Weights of a small transformer language model: LayerNorm before each block, biases.
MLP neurons of a small language model. Each row is named by its layer, matrix (up: input weights; down: output weights) and neuron, and shows model dimensions 0-191. Each number is 500 + 40 x the weight over its row's rms, rounded and kept within 0 to 999. Numbers have three digits each.
Before each neuron's rows, "fires after" lists the tokens most often just before its 100 highest values on Wikipedia text that the model never trained on.

fires after: ". ", "\n\n", ".", "su", "\n", "on"
L10.up1467:503521542446488464499513577538541567524478535516525498499528537498482498474411510420522441576470524466468548473546480453475446571559491483479500501491566526461450463472523422467476451505533531466527487490509511492505501407491503456476495425521482516555551490469515505446528523503570581497522455530523485484552476515546514557580503500491413513549461464522537565460511546492466468527489506599451532478481495481484524495460477557522499579519480465518497537552458446488537431511444468436543449403501418539531467537474517460503486540423538486487512514444491504475540403535447590528
L10.down1467:536493553439514498495503553494463441504498458495472479481492466487568483477489469522484492480564514504484526524473513552483511478447540405503528529597540552514571561472539508563524459437528498467532445513481456475506555553486486575460557433478513515558497484486533528529494514497500556566519504486455568539484513510501459537439492540544514466458513493440580535544522544496487509466456552533509490536418532590560555510465539453460515389379533568506527507557468481462488450449436570512467494493524514533512447446445497511514506409503505493504479463577454466411477502471464515510

fires after: "g", "G", "r"
L10.up142:520515500498488403500423419472490438451493500535561509466539512494492551480485493443480466530510498479504436517513484531476516554471535467483532507413519514480525580515518469440511546445522466469562545596579584546495477542510449509467473524447489514393539517492492501526472489489520502467478499466555544519523414516494528474442524530511514595549452567490569457514550545514487478564551444486481436555471481647496510452498505510472516489482551508471495513544530525521523482488462478481517475526424506491531428511508614483475501501536455476471541491498533454507511519587447516557
L10.down142:501550510564501567511476592454572509500459476502471377488458489530503432570483485534552472483492432554495533439487458480530457432483520528502571469454427479556529524546488490546553549447515487525435505535507467493498507505484548455584510501481581528550477473529475447461428475547478470574487496493472508472481552446529540565495500509545513442491535507515448526423558511514548475514452511503471575486537468471507414496565485487544442532468511483515460485556499513440481485539584496533509455449557452564509477473571511509518508475492489506484454534534470548497466436444456422458

fires after: "wh", "o", "Wh", "e", ":", "we"
L10.up1277:495437479506476536460528457481482474507505497573481474478593492538526520497551500572535534496516554464442446522571504581497423540537503549476498462422603534496498502474530450498502457515486402517470413512509500569489439534494459523556551523434466535529490520466471553411518465581525549506555420489514493526608500459473501501539446442491474424545501514537557462566504507516521427540572520494468513532483453532514486513533456522521489424441496504491446419497447532491492532552492508487463514447501539479503429508484477534504488513527484466526563489470456497510591500513483440499
L10.down1277:471610473552604503540447510476517475497489492412488546517476430462490465513527508481520474526490409462520539512415519508472477477468461466521478493522417497535477492466522574522497566555500550486483528504514513474478577463525445472429451442491518480488534463549517465547483509532509428483413530490497526492439471572513542525438550490425498532467547455426467496474477524483470563465439490545551496476519509478471502498471484521529524522580579493539521609565455535512533496513524494472526437553521475568492540536476440502541477477528435477490569555530506552545456550501431504478

fires after: "O", "A", "B", "ef"
L10.up73:503476501541543507527511427495545477505491528561555444539486555536561567442477495503587548527548426539525459498558566484502419521531519492411493504483517518433471475484447536502505507463490485470440481580461475496536505532485486463455507545435458499473514459408512440487517525536498557463481528566436497540527537477594536481536456529502469507477479559483476523488494453505517539480450469498492498461515488501480496471487477543517483510461523518490516590545474449464487472519517577453586448443491492492376502600450548459550464530477506528543453570492496498437476501539402539536
L10.down73:507468436502452489532531560508529520596529422525510488498466454490450473566476552586484481506528480537543465525522438567493548508463479472552508499485522465439521508427520509493516569485477545562594514438457507449557526501545520605459467491554506456484462596564480482580487505513456471479475538437453535530504512472480499406468476461482539549518488506444469485553466479503535483553556497527554482463481549434513454545529490504510503478580464482483474480566401562481494520484486451540438425485511502514505480471469547507498491541528455436518572499442496480512559422499506507492

fires after: "201", "202", "200", "195", "199", "197"
L10.up583:460478521518576501506503536523513501463521497469486498464537521482475462475483494491524470472470534500517515492615505416550494447496501516561500524557497538489496544493513531537550476453523439555530401450448476581473528522516563520522493503499506482539518549515489440470519521499537515556575479487487550468475502474452465501559551527519539517574482491413476541503490487442501522496466465443482513425464587483497572513427479445506472460510465501539527510464534379443528445543473486480554547528526403546472375535530500456444515501501497497511444495468507410472444488526561589547
L10.down583:545506469567425525495520494499516497608472509510438492510389431534457517492457491530526559527495517535557471489535543561495500514501569481470432438456578460491497505559532577515408555445502574482551509529550505435490525536471485470473513440537477472495530512504456464473431475524558535422479525514489449506466472573503443508490430500490453554471499470490471506569538526523455455480525413490515539557448482465444549468528525487517533524476503534506469518556547553557483500450560434458459482434455561485500585433494491487507494498497569541515551487465515488473511491466566494466

fires after: "e", "pe", "ot", "P", "le", "N"
L10.up710:531493470534506585541545467515477477518476564544507493566454564485540556456539516523529498487498440507531468562497500568548496507582505553459443441489511474500511529503546536487599531362526430452537487543539429472545554522537455466507571518467445514528464486453512528488478511476498545508499408471542473562497549460515508562487508488498509453513479543509486524452497456457530469530486520416444472495584526456479512477436508527507511514510506465437498554503524434492559526517472470491514463517427513510472502553454499471490435449454492461526401480480440533388450524506460557498
L10.down710:529468494523517495497478563474439528574545474475508487530466493475440471577494445527510470508534415549434556575528451489425459551496455508521527530513440531519474513496503471459430451564571452495437464449467570544525472560472502569527474507482540490439482547501484511450520494516533504481574538503462454387526412453494545484496480519505599518533511457526469529549526558500545518507523530550498534460484511523478463525570464525543476480462501447479460475461493492497469526545541433533549533482460488455485505528474559545571527554479445553579489550473482462466547467481449449419

fires after: "Au", "U", "A", "N", "ip"
L10.up806:491571532523470527537530477476478461501513554466506487521493522492619538488456562508522469487526524580490502487458508514488514481531461465483527477542494559519515472576510513477516503389519382512490528513461454515559558504480471503392579536523472515463505489501522515449414494492486474542525435531488468546432590436533469584509501519473526430535543461478539532510549525437476517498514485458498487505485569522525474442526508480525506501556455508558523532557475463463531506449461470398532441515471512526506507564450503540469423503469509563527530499465373468516464425486528522505
L10.down806:496440478577551431509481525490458523442491410507561596473434522468478532531467510485473507534455499471449554454543615489467563558486488464510479524473478461587414478536508427454506494518504501514499501475483476561447509520497463440526457491496491472474528540509453503536502463516581586539541503483488512482519478522516520486538498562469478543491452562515505560500469448579604481490524549504497541537573461510405474469527503463497544485417455526477440538467466516515454437490535559549473543455549465468497497430423536502480478513508451483506473518508579501499565469507455493508

fires after: "n", "N", "an", "s", "Au", "L"
L10.up53:556524457544487537494510492476523483492510508439481537535491545483512472447471472507594533490440511505456547515516494590490562554485485508534470531507480464420489469493563458452504432528482491549420558518511474418455475570533489569459608484492489527487577472481537511484464470561455522514536515532509430471439532455491507512495478517484461458474520545492409451548519572427569441481465547507466457533546574426476530451515467483539520490533482544459520512499428409520536525492483487500476500497499470489489486492409584507495393483491452560565469508474470520521450464494544529461
L10.down53:511478430475605502525495527524438548500420437541518487428594454536533499557524562494529461457457538538557519498488498426458452490479492432523522439513530574467463543549473458503525529480550455464572504566462516583496433414416481509536466508564453479438443463548505532476487469430513505541528520478482487434537494539519491503451459535475510490548460445460569521511469504584521472474537510523427524494546467551492539563491491488486561521521532482491509451425529536492480515504538480503541442473503513511490542517527448506527550515547442476487514436506552489470465531574437479498

fires after: "Al", "B", "G", "J", "R"
L10.up1017:497587527536594520533480465449558425485511539490507483466474518490521488501537537483545472462523485510422535407579564488541396483487508476455510502479464541499478539551446517596538455501531469576463416545498567638510472462507474555471483554393510478507484519438454508410469535508557478467462510528540530466561576496507503509443492562488558470514539452549480471558479523508498433480481506522519487488563531522483494423476484517499541478497483480499495551470483502490495450532540495477557470500459488506521505520442584504522531534505470502495528471535431499499475533562464466461
L10.down1017:483465520556498486445487529525473536489523442476504536469378421445518486482469494532466529471435463439505484580438432524510512473498476550437535545470495505458521508526436563487482421516497476436547573472574446433519540514532488516522457487519501439482512468525555585559459509490581508507541458447467513537403486489499538549511512475551458495545462491453501489460478496505514542489471519443586606512493409490516497511451510517572536447544553510544569502437504516579529545464465446532462502514564472552479532587506515495516480484534528487526517498510457497487457486531479532486

fires after: "re", ". ", "le", "R", " ", "f"
L10.up832:510532434473470504509498479459579432427550521526512486531535550500482494534515478543511427504483522549379410589513463533544465516472510563479498458505443517496487465502517503508483519512505536506463516490540507420521488500475536503573538570445482582501510538497501475518584438564570494530488448495500458587564532465423547466492461495484442510517483525463477565530514545457540484516514528535508474539504445460492525461420494541480481469461476540467477501524485563422544483527529606530474490474478451531460466525420570590491448567509454500483457517536503488509497504560439491547
L10.down832:459455552552565535514499505577505521522473499473465464519438455532491567472459510505518523523468428447546506443468554471472474469533518478525465507469578461456452547503463504529501460505566457538477451487574494510547507444541475537466472485563533472555529487516489545548476545500414501439532406409492505534508454538513471495477517489463561504516561430550484544477458527522476571482486489497491506441499497548484455507594523525449549484540511500565440485501554443512491545437523485489534496523592607431558510539503515444541519456502455523533513486442476436549557451447558482470

fires after: "h", "H", "m", "c", "i"
L3.up1523:420560466439509504536468474525443456503575529455478500468589565429536576503540514523407473494576428474483496523573526457550464507566539556501498458538536519496516527458551477513575483462544472508522561479509405510534568529495531523523424470467572483541547543498541534435524514507496555482546521470476465457454515425421486580480491469493553520470489524538506485551395492506532558461511533537517458525448515465441542506473502463502515541510479431517500572533454520531478505425446442503487440528466499481519431489488551478512453493450476473546510491500479460484481539511509505487
L3.down1523:534480489521528487456532520492565532490446469551525478560437469583487426488469506450586543546456580517517510494420477519433509510444447453513487521465479474506510472562455515539457505536443530479490398523465548481476410498462444467468543522555418504448432459504496489553518463503494442487461500555541508553548485552571505427514501492517448492528505457430450525480572523488456415547425486502469520473538508520574475475531498516490482476455539588489482418483539488478515491566495590496495555451550462520478555528508419501538555522540521510461517509488509533522513455495494518517

fires after: "202", "op", "an", "199", "et", "ad"
L13.up3:450535504464498452488512471428533525535534489447467408487506491422507523505462504491502495557494506461482511433547488515518464443475503448614516519523509505486524554527508555544598506465528495509567433439495482537522533427499589513435481457495398470482481479431514469504547495523556497501499567601555506534473494490503488530501457494532495541536604437458508504493522530437476507462502416548523471466463535526459523487497452418472553473502459497509558574487547477433506501493519566466522522528533498553542495518502556482450484483472585558515440409451494448489522507511534516464
L13.down3:466516419517440558493513513521506524534506536522594497514453522520472473536569473501571469510493583541492526507443508468535535472446577517533472483588509572458583493538570510485460496539420440512485538497518497551501525440493480472479481471494514475540521508442516511472519528517475514509459419487492493523499440583473500499516557407506563477478495468529528504453448500452438487441558496463509540490479515479498547572478478557485484598485453478502431457584517499521428455530533544524462478495431506567480513525512473508431475452438446531471519536493405602523524507450474491530

fires after: "O", "A", "E", "S", "I", "T"
L10.up1036:475514494518515527497547466456525486527544524499504444497421508490612574491477510514526441489512514560501559548482525519551506520478494469461502410475440522463555544550449516501625528357541407454523529539451477528526490442443496435429459538508506452445485438461550531475455562515509513550445474532503410514488503456515487510463466511508541478532510512453492550513541466482513551498503496457499538492534533558520480473496483460574485512489529472477479510544432503468530545507537596476534474500445460479472512518473506523496478505449509550580476526510428519450490485497398485567
L10.down1036:561458450581513481466533527470474595443501449484580510500440541509418478548557502525488496462498510529514523519489488513459502460435440501514478435499505524481496521572506446455483542535453469553479456457432471587535499516529459490577560523516555501470462538496509498517547490475472501532491513414506466530490499408514555437493504514570483377509543531555473556531511524537467441505457572517534563528471491478434456486508471466491557525478544515563469519458479526524481537519517389444459472500523495451523461553543461487505472444503494448555500572563467517511532557513440524504

fires after: "g", "G", "Ge", "ure", "M", "B"
L3.up278:577513497419520482496610514454497492573556538462473525541499439504455556516421556455508416472531610520517567556534544479474496548486526423517454469547465583476473538540562529515445478522496552489502488592491552557547456506483560560468560553480524492509504492448431460533545496505434466495483491515436427484435510516574514452435492557531500483484501490499519509458503546500481476503491495546416495547504503461540514484490444440486492476504439527505520476508526447454484520457477504497582485532461477508448483504434607504485481542485545568492493459523489497472536487527534480500
L3.down278:456485508585489518513401521569496516411457458530542456449500581510559453478603445548474569545458392497490433434459453518536516464507461567498536546471534433487511455451473480468559510464507434544499515409519467449461535478538434436511466452540473509491492512538571535472446521487594545508511516498569554499537481475474486545574503444470497512527503491490482496528517448489535531499512513452583496463518513536463486510507559563505531523511570466472497513518475537544511488550549507507430513475543524508544530529550394500503511468518453465533493529466506493538464499496475532519

fires after: "ev", "re", "f", "pr", "gr", "qu"
L13.up985:450500466525533532506495479435468491478527556490485496558539531498567501568488490509512508497548534550506464510537504460518481579568527513505430437489561466453491503480482496528551537479489478480446506508545445486514475527457509475434485490487498554428509443521597544599514500507572475520533380482488456494444517533555513541461465495495525517502497411478515543492474536484513390551524536521499546484518470458446551537461521405585553523562514496480440484518481514541499470491534562496517532476456558498483431495421560539491459529552445456415518470462494438531442497559431498503
L13.down985:508488472579540497463510523504570562508496477489561553542552551501497485507512444434491551554544421458522551436513472485462478537592508484556519496457488520484469500481486468480435483523431486486464581457482492465492487533518512481497522482612551558483426450479490544560523585509528479477496518401482531448502475500480485494521443470498536494462531471557415612488500461544496557532451539561510548549437474476458469459440464495459565505508544424544421513476490529506535474486476464528475491558483508463488546460496561504538464505501471474416471467544540494599481485481486532478

fires after: "R", "G", "W", "b"
L10.up979:493485526502543462543501503442501460505481528484546490522503494492499485460410512535422477500483460535478509529546510539494454479490487431459449502499543533487533536471527551509442545406558487502513517522504497598480494448539472467519553494435469529484446466472481484464534552521615477455477507482500496501569485541511560485473435467524541501514521521509519454550458575458552471556442456512556525434502602591467451495477589482478522398516563425469493508490478525511499483576505553445500519496513547444499453544499570560477466470529425516489523420517445517526516490588455468524
L10.down979:559462496554475482402486561535439532470541478514438454426526451499409512454516450455547548545495575459476487467430504455520527502563443503489502514535423453514515569568484489511556461501486488526526553545503487481428578526508418473474408535509502448516531462480495476552436498545505493533510511507461475515474541412542418527457457519538468499557524494546572514527580500499527489489494589521555536452567493477420526472545468498476518529480485548524540462560483466516498490481501479451495496519557463588519534454531454484470504550516502535416511517466506489499502483490559463449

fires after: "| ", "F", "- "
L13.up1373:506506468453606574452464458449469537451416551481507464482474553503478527470571530493499430454513527473501479545505460533530587482486461503460512478427473546516449546442533515447554466501507435546471534536482523504487503480538511567515532437436426476495511466422488490537500496477503539480498431495471540595556450544502465506518554545523536525450440449501441446483472459453476470460537457505521437502548537551448487498504492487532544483548575532488586504569581498417542531564474545445527526472499450484447477506516442531462483502480471497510522465541528488476602494486486519523
L13.down1373:530538460454476485527502504521548486535525463466503520565571499496494497510514541486484488529491468537520457468491417474454474525533508505546482483523525501534495424486498543562538522401471487485509482557489499523537515531510498425443450465557507570489449496554578517437510495484476474514493518523516455520521509449458526375566484512493475487497521521432559535445500541535599454514442524458505517552479501466513460451428443453502500490539488424560527542459534484537472452483542503510537492460448617533505559526495605533558502425503462505488551466468577387506425510474495468473

fires after: "St", "re", "st", "sh", "ev", "r"
L13.up93:473519478509492465480509441481505482565487468533549490382477524481517528498544515479518489500469512484564522558562497499501428561511496506500527474463563573524532560449542453531519531538530488451484420543565457546466545471476561441565421474472515468507528489483463509543448494462541510494475514435520544550495507528432505516505441513501509642473528459379546519468433524460523469516506472477477602565553528548467459487430429489499515479514547462447444493495538530523537422517468540506500487513431475463517465507569533484507506483560459488527478483484529422465549517548478530482
L13.down93:560474551505530577483505491478460520558459609461566509545516486525467419508474517465573407502537496439573509609443469464509457535457531531468592516520446505509536530481500517453551489471417458482455479468501476469490478480543453526502576502464492487549529526553531455459558505473474508542523510541505509470504524454482427518511528486514556438582520523495503462518482506531475507512443474448533448441445500536592491448445529536489497515471498578459464547557541478529440550486534444488427444498525468495515557435526520532571495476535500472467555477533470473464471520506445453522

fires after: "\n\n", "an", "ar", "or", "ain", "ul"
L3.up1032:496524473519465468549449518513451502495544509470563529497482491529545473479464530531469475522517520548501446500563510509521510513510472530462521467526497487477491541519475510512461467458431569530498569462415443437538522534520476530455487480463456525462537504562481510525458498517520530517556503596503513434456479432435536511536525622532524470526461496550497458516644489549510505529501496509469479528472467477421486466485443499490533468562451462550538439507610536502491562466498435493463483484485512466545518523576559482455564499505470552561464499455472524417448525415601492545
L3.down1032:521454524470546516478527473506535493484468501502445472501541496482448541512546475474555515467483481446507567523443489487488490491477513444525469526487504507477501429483524476472555525554554415461490464550569535546438487468449522505545521533525538493510478479453543500500534489492473465491451506409523472551549535576553475468460513394464479529491536491446521539489379494465472488461503524463548520472560539530576489535514566499514467506411559547458457567522409491489502438551500563510531513478515493567469519470413457512534427498506533446450518512571552479588549464568422524453

fires after: "th", "Wh", "wh", "Th", "a", "g"
L10.up220:484499559472542449498504437416562407435539514520573524545463495484497550408518501467495497553533478505490485518548478529459401522492491502441491464518478452454548529527439499523485541511500501525510529523506603579489545468458428441500503526491484494404502494475562520517476530505469522489518510474556470504430569476508435460461447532458404496568458604520556453546534490502581478528491505543473494464529487542449486482478472546480486475498521496458483528551517514542550476564525530500468504413511532443481512541511575495483488500507462451514486481485446508517532588573415509480
L10.down220:486578485574492568505448512497469457528478466536470500394533492551491506483494478443515508471473497469469469466536515524519528517522491535524470484536586468528457499445542558576556513476517533494500469497518511568487537544517553368464510439477570531518482525507484495429476456518525436495467535495519524610445451516464549472494527448473537507490555496467520502467537519493475548516420536493500457588443481406500452515472536474539430580452541539519443597495452497494458519490498513508498522516443395522464516466503527498439429457524517555513504544470575500499475470448512491531

fires after: "|", ".", "\n", "s"
L10.up406:547547521421493483517497484426568478454484511478522521443520519415497477472447530422516472517484516474444580457557537482488456544572503405550487514537554497500538556451519501500539458450503437539537458524526447525541483510451453473430523471503484524446464485449566527524488572506535521557485414474505543480546515527500399527516487563484408485534524533480537459458549509521540403505468486532540491483516501507497567520506498490519509492484514513437526578505536476479567419489449566466503477440468558524473544501464566496522515513441493472476497534482422450458544472519525563566
L10.down406:498556568427289515452486492449534486459491491472485521481514508418499534510469519448494484465504527473474520466582512497482454510574542464520501511537539468524509514451502485503519507455505447517511466503514443517534441533467507469469547507548506552460496455519511501522533621491549495510516441494486574513538498525464460537513497553527445494525469514464519524439507452540557439511463509524507468487501473498561569554515532493488364524489566426457517550482511512533521411480470624531449486447464519509478561503498532485480526521472492483505506522473476485460473514497520509575

fires after: "g", "s", "G", "c", "il", "f"
L10.up1388:489457502504512464438501435515496485491495517538560489499546575432429515494525514467496529509541523505528487431535544495478499558496465451499490564492472457450514471478466551471517549462506457550503509563516527553474537496480440429563496485580447568546507454492542601505564484513485471519456443502470466534577481458453448470488567549547437570490521537489511508559522539462424463522431490431467482447489545566476476465513450461494522424500544474492427554419529583529560469520550470476512519508531443435537474489546561454523462461457490544441517450477494536563547527494489484515
L10.down1388:504602508515516479524510531507463525541465450461466480448500479477520456523528502482541476619486545497543496451505377483471447492524538480474510473526423486536500520490475447498510538448522523479443434501414546536427469554533527556492492484477564516513557480511509482457479466519532568495489476536553519435497469529470584466402466487474522536490513534448505461431524478516534539486440563504461526530526486458479516516524494592552454478505534515493508441532558484514484570578558524527536513420521431519479565470503569542519486505477462512512470493479554478510413465462420492410

fires after: "| ", "2"
L10.up1230:430452461434487479486515475444485476521495485529579482476491504552446521579558498498559507507522471497472489528467407497520490463501578448526510480461491587476469505512498557517592529539485526486499496437548446552530548527507505433515494584498466552442478480520546544458500513520516486554453605476521528574528522455459503433520517485505475542439455479506430576432537521534492510528475466538474535502509502615376483488509428475528554510478548488422450495488539551460541528515477460474462519509527464543486551525504521565512545513443508506451458421453467530522492524489483455496
L10.down1230:455458571515531509571610443547544537511556532463399479477521548481488478537447504544501500532461523457530438486514536514475535477500439494464484513520483487455564542464512404485473512473434520525557423474437543512521516514464505549540499431482503524534466490485525468535543507499551457457544452475454508520445480478517500588474510500472523491494589497486534462571489438570500454488495491483458463536478575562574554487473508517516526472571480574535549457450422520513429541401543470504514540529514479468464539469428536507524516495517478491535424526515475554478473473483414494492

fires after: "G", "R", "- ", "D", "B"
L10.up1252:558573444513527497502555467467532481512547475502539456489482497446512532463489506502487452509490566519509517518485592460467465483454454512481450519469524530438503553530567475518491539471520406528502484549428604609548454523514479460469458511551492504488454483470474504518487526490530520512485483493521454486531550478532515493471462517519508413554532507514563504444501560472534517532514429523488570504600490528513467445526471506526493505553495496454526489559494501435574455520526518452644478441424466458473494549516588509440451497472478543468513458491518566472511453524430561569
L10.down1252:437449498537457532516489556558478510462491498488496477511511487441415520531567555439522424588562454490547571546537490539586498490474518505505535474468519527556528465525501505511452441565539522456525437450528425525468483420516479555562569492438480498573493477541551502513538494472500505513512462465491502522478517502509483496445515490507487469521507519555374525522444506508509407495490577444547454564471488445520478538506470474492468523464558532459438442452513465479497525537520471480451449532537533531547481521454488522603529510533502382513474489492420466524509509452510532535

fires after: "N", "f", "| ", "R", "E", "n"
L13.up22:481484514512492515449486519547495517558521542485481441513528521497518519541435456510590423497467510569467528471527570560528482540529571522488470440509488493420497455485441501485535490530483538528468564518582544449566517442526498509474485518509440519424446507540567506534425447584523503465515459503446461495402483553546461475506469507485494540494462496453498474486500487476540486559561450469475490422531490521481488490484500542490502510557570506517528547503513492464566484462571508447432420491483514486473452442498584537581451581480426505506439526485409461511465439506548512531
L13.down22:563439506522550532554470552469410539475528533483477440467492432497563503456519558444498467528539488488504467528478503499449505494476508443507493516537567530573470536486548568500497558493502505431518498473480481531471471482487560429542507445472510559476537495480528443493532498414452526559461446525529415481500488481489506514577474528508495498557525472529525452473467525537502466457476524483500543523540571414427536522467503550436548554463539448542481530539467445477520569460466504464569525499558511511592546474473485437607525528566471508434563427510455482463449526458482480464

fires after: "A", "B", "M", "E", "P", "V"
L6.up1123:499461491510500528472528455449435511549420580556533501532461472532579518457490529548512521480516505623480507503474544465522425479562525473450502521491476523551495574542450497509480561476482428476458554631496532521494491548529425453412505483491430479430529495470468515524483494522546542516451526538467492548505490460514460508478439514464506449503571575449504522451551533497451472501495476488536489502505505553468592491481523433471519478542543504501533498539438497470556474520546515446516512518471480525415577583455541486484434472497469555515475522499494504529423478451465438490
L6.down1123:527523483450477534506507484509431491519483436504422434491587471492504567462480493510455525533510555537491452515437513542417561514515487469448511443488530518527546563469549493550483401439503462433436521486416442455499543450441489578528496481546475522522457515599550518451536506485482491537488535516616484487519474541517508484486503516506467512531531529521538488487504486487491509516559488568569547458483489471473519492499446515525529468552473504494502380484541540579487482582476541542511490437481483477473467484460506502574510457393507397480494550517517495497525476537486520570

fires after: "S", "E", "F", "W", "| "
L13.up842:515460489503472512503491482420496508493493566491466495528451528451507571518524547546589443492544508463505472472511511478506512500515499485444450494417458543480493548506520495422523475546521539509441529523463497495481511456492482473465588435537486503410411535419508501523552509506551584538592472558448551502494458457527431517545522558557487516509540508455508481478575481452491414487490476396497488523566532523430523470471531511590512544574550417548472545482490515474488489501500528477465520498462504430530494582509512569519448522463479504478463480498539514490476385472450496519
L13.down842:487556541467431529480466503550417458532521500557495504445455529493453535519552489513454455559433521518550476555488486520479517446485556475495537474489542528568532428574444515542439512528451486427578489563492479469470467462546554510521447566470443477570480543537532562475475500459487463489524584437506505586577454523535458461403485463486528544517476560466533422552490501507557503451503509517489503541466465463493489573504526461491515549482474472461530565519577502528509473495454482570419492456512536486524572493418500450499494468473494506521527520518509558452459481471540522458

fires after: "201", "202", "200", "197", "196", "199"
L6.up1128:392529503451499579504475543521533523491498522483487477486476510433478535502484487493480507558499526463489533524497557471515532452503602426505498468521598470602514530482487514582570431475545481485496450449542438533453501516427512507448485494506529550511531550517516497433532532475586522511546514461529480538535465527510450522544433601454460555460545441466477531524545502516472489508454510529528433516428495507435503496472498365511530447518492501543443562503497502571461522450432516533461473506463474442442497495546530500522510479490553480457473484440490473464456508479481456432
L6.down1128:506551505443453534467469539415523564478525547468514532514559503524517381525523494546543455488557510481460506505468482552529464537470506469491513536543499509435429492518484524555514491555525491480477528514502533540497487509535433489473520461448511495484479506478501486441497463490445524500464513507429437534529461501534506492488542543503478487476553600503481463493588448494419474502526564509491545477513488558522488524476448624481468449590508564467459524504458537471556511561433537431502466472526451608549429556421458504506506543486469457506471523507522539428474511448504505609

fires after: "F", "e", "o", "le", "l", "sp"
L13.up734:511560533519511606501495529508502398511495516457519489416548547513537506515479558494585492542488446464492484504508488563558432531520478485380448476454532540461506478517493479575500563487509442475462519512478503474505509550531472475523563524469507465454454518507524421474528511434552543537508412490536515506541564438505428461486488513525489529472458575502531529480492599521493500498502503468506524447478475570484446508481476527565516422482539481417477452478472532455530452516451500477517441456534444439522432537526535537486473479552428485493517515504455502478508494606453507582
L13.down734:532448566524510446458545521552516490584582518441517534498466483523466526496503566525496452500464468524455507547535527519494499485487442447566541446513512516604456524488498490445470525535522534436565490487497497505475471404501496498489381437505577493519582483456487526457515506488425485453527478527511485483529533495558517492482498486440549554497536509491524509491455471457514578511451494463564472527535452437448526477482509528500433522501441525434461573450549425483553518547542530483525440509435483514504505475540476525509453521469464574643505527487549494469511465423503498529

fires after: "c", "ann", "m", "e", "M", "y"
L3.up1253:425542470525539488385522494534549494522468437486494562493458489539524521521545521392429498482569497558449513487542553524510488519515471504547542471463473591493484519496540531525493523543463465487512595517535517465571523475510467457497453383420574461513497486553452539463541463477461498578488545500484523487503551421484474466547477402501488483530496480521412481533462448507547442471587574506545455456455535524490477472530507530560491477512512499502566457532556474535515433469517454531508503467496491436472435470528566493496511487503482546546527489494533499488465543567479478520
L3.down1253:571456538478478512615466494463462514449514561502510456527543522490497463462439491605574513521414505436542514502475436484531497474502539516452470526529503428485526486517477487498497464434538510504508421484481472547423489513484510535512531625596400541479517493447552488539451544533533500421488469537540464515512445572506532523452512594500516512472489531462580512489513539497459572515414467478459549547532491465513507514488500481450529534462501496506455565468458527447488573542467558440488494518497532566526529532462444501513454508507519452467471511497438495509528445474526505485

fires after: "L", "B", "l", "Y", "J", "M"
L13.up1267:503516539502511505491542547416505418452425576469578499525501544487530479499457544495509486493470568522452511533526449506542515472513592517605485453523445494465419496519581517557492557496489560542553494502507533527526542559489449423469494516569439453514515518522429560495522473520468495475546506440494531529527523477465590531472432469461542417557503478522530512481491477537551477464507492525503492500540485489455493456499473550521553530573516519531475451507550408552499481450523482455547532478382559532501433509424537510550505445501459486517514478516475552515464479460462467459
L13.down1267:451498445500492514543463435469550530465500459489430472425504487545511488513492531549488484479511503473526506470501527515553486460490462507469503539481532456462595517497434548502481510582566413491564504424499482461514509465470505545487545507535548544505505516480522559518461544511556472455500413475562503531568494531492391493531541546435465558471492532428570384426468540554548525500568515465509491505523512508439511561505512517472520486474547453511609485508493511414505521548433505537434483526505466456471523495522498515525489584476526484525473564512560435419510503538523514547

fires after: "| ", "% ", "; ", "0"
L10.up1191:457449501508445492502521464455545425546440494538517463546522487510473552536488528521538445480515543493429422508462438513521563467575571443565474481540460556523480502483525558513580498530508434487493503496504543531484452507525507512500470520477433480508472571428503573443540527545455537536551547440476506510511554543433455467501555463443529551481556501472453543443503536555520470528526459495533505540528536606428516388435455438510508539471483478420495541538449458512596456495502530485513454522545430501547491520459520561514480530485536481547513496502498517448471514505461508520
L10.down1191:515483515530536464514451512487476517496531511433478472515532545536493442522484490590526538563531446475464439516495505465526580447422503467462586463523519574501530520483570489486440494523523502545557477519473551501530463498480526606521488480498437590540392459515495475492498457460561512531465462410466460482506506450549528521489540533547444466481545448491515496492452430572498476443532567523524516477474529557484520422497554572501511498476531548520488504482518473504443455426529473444498555490589546432497508477460594563541506469480503459469514527507489489513489462452457473423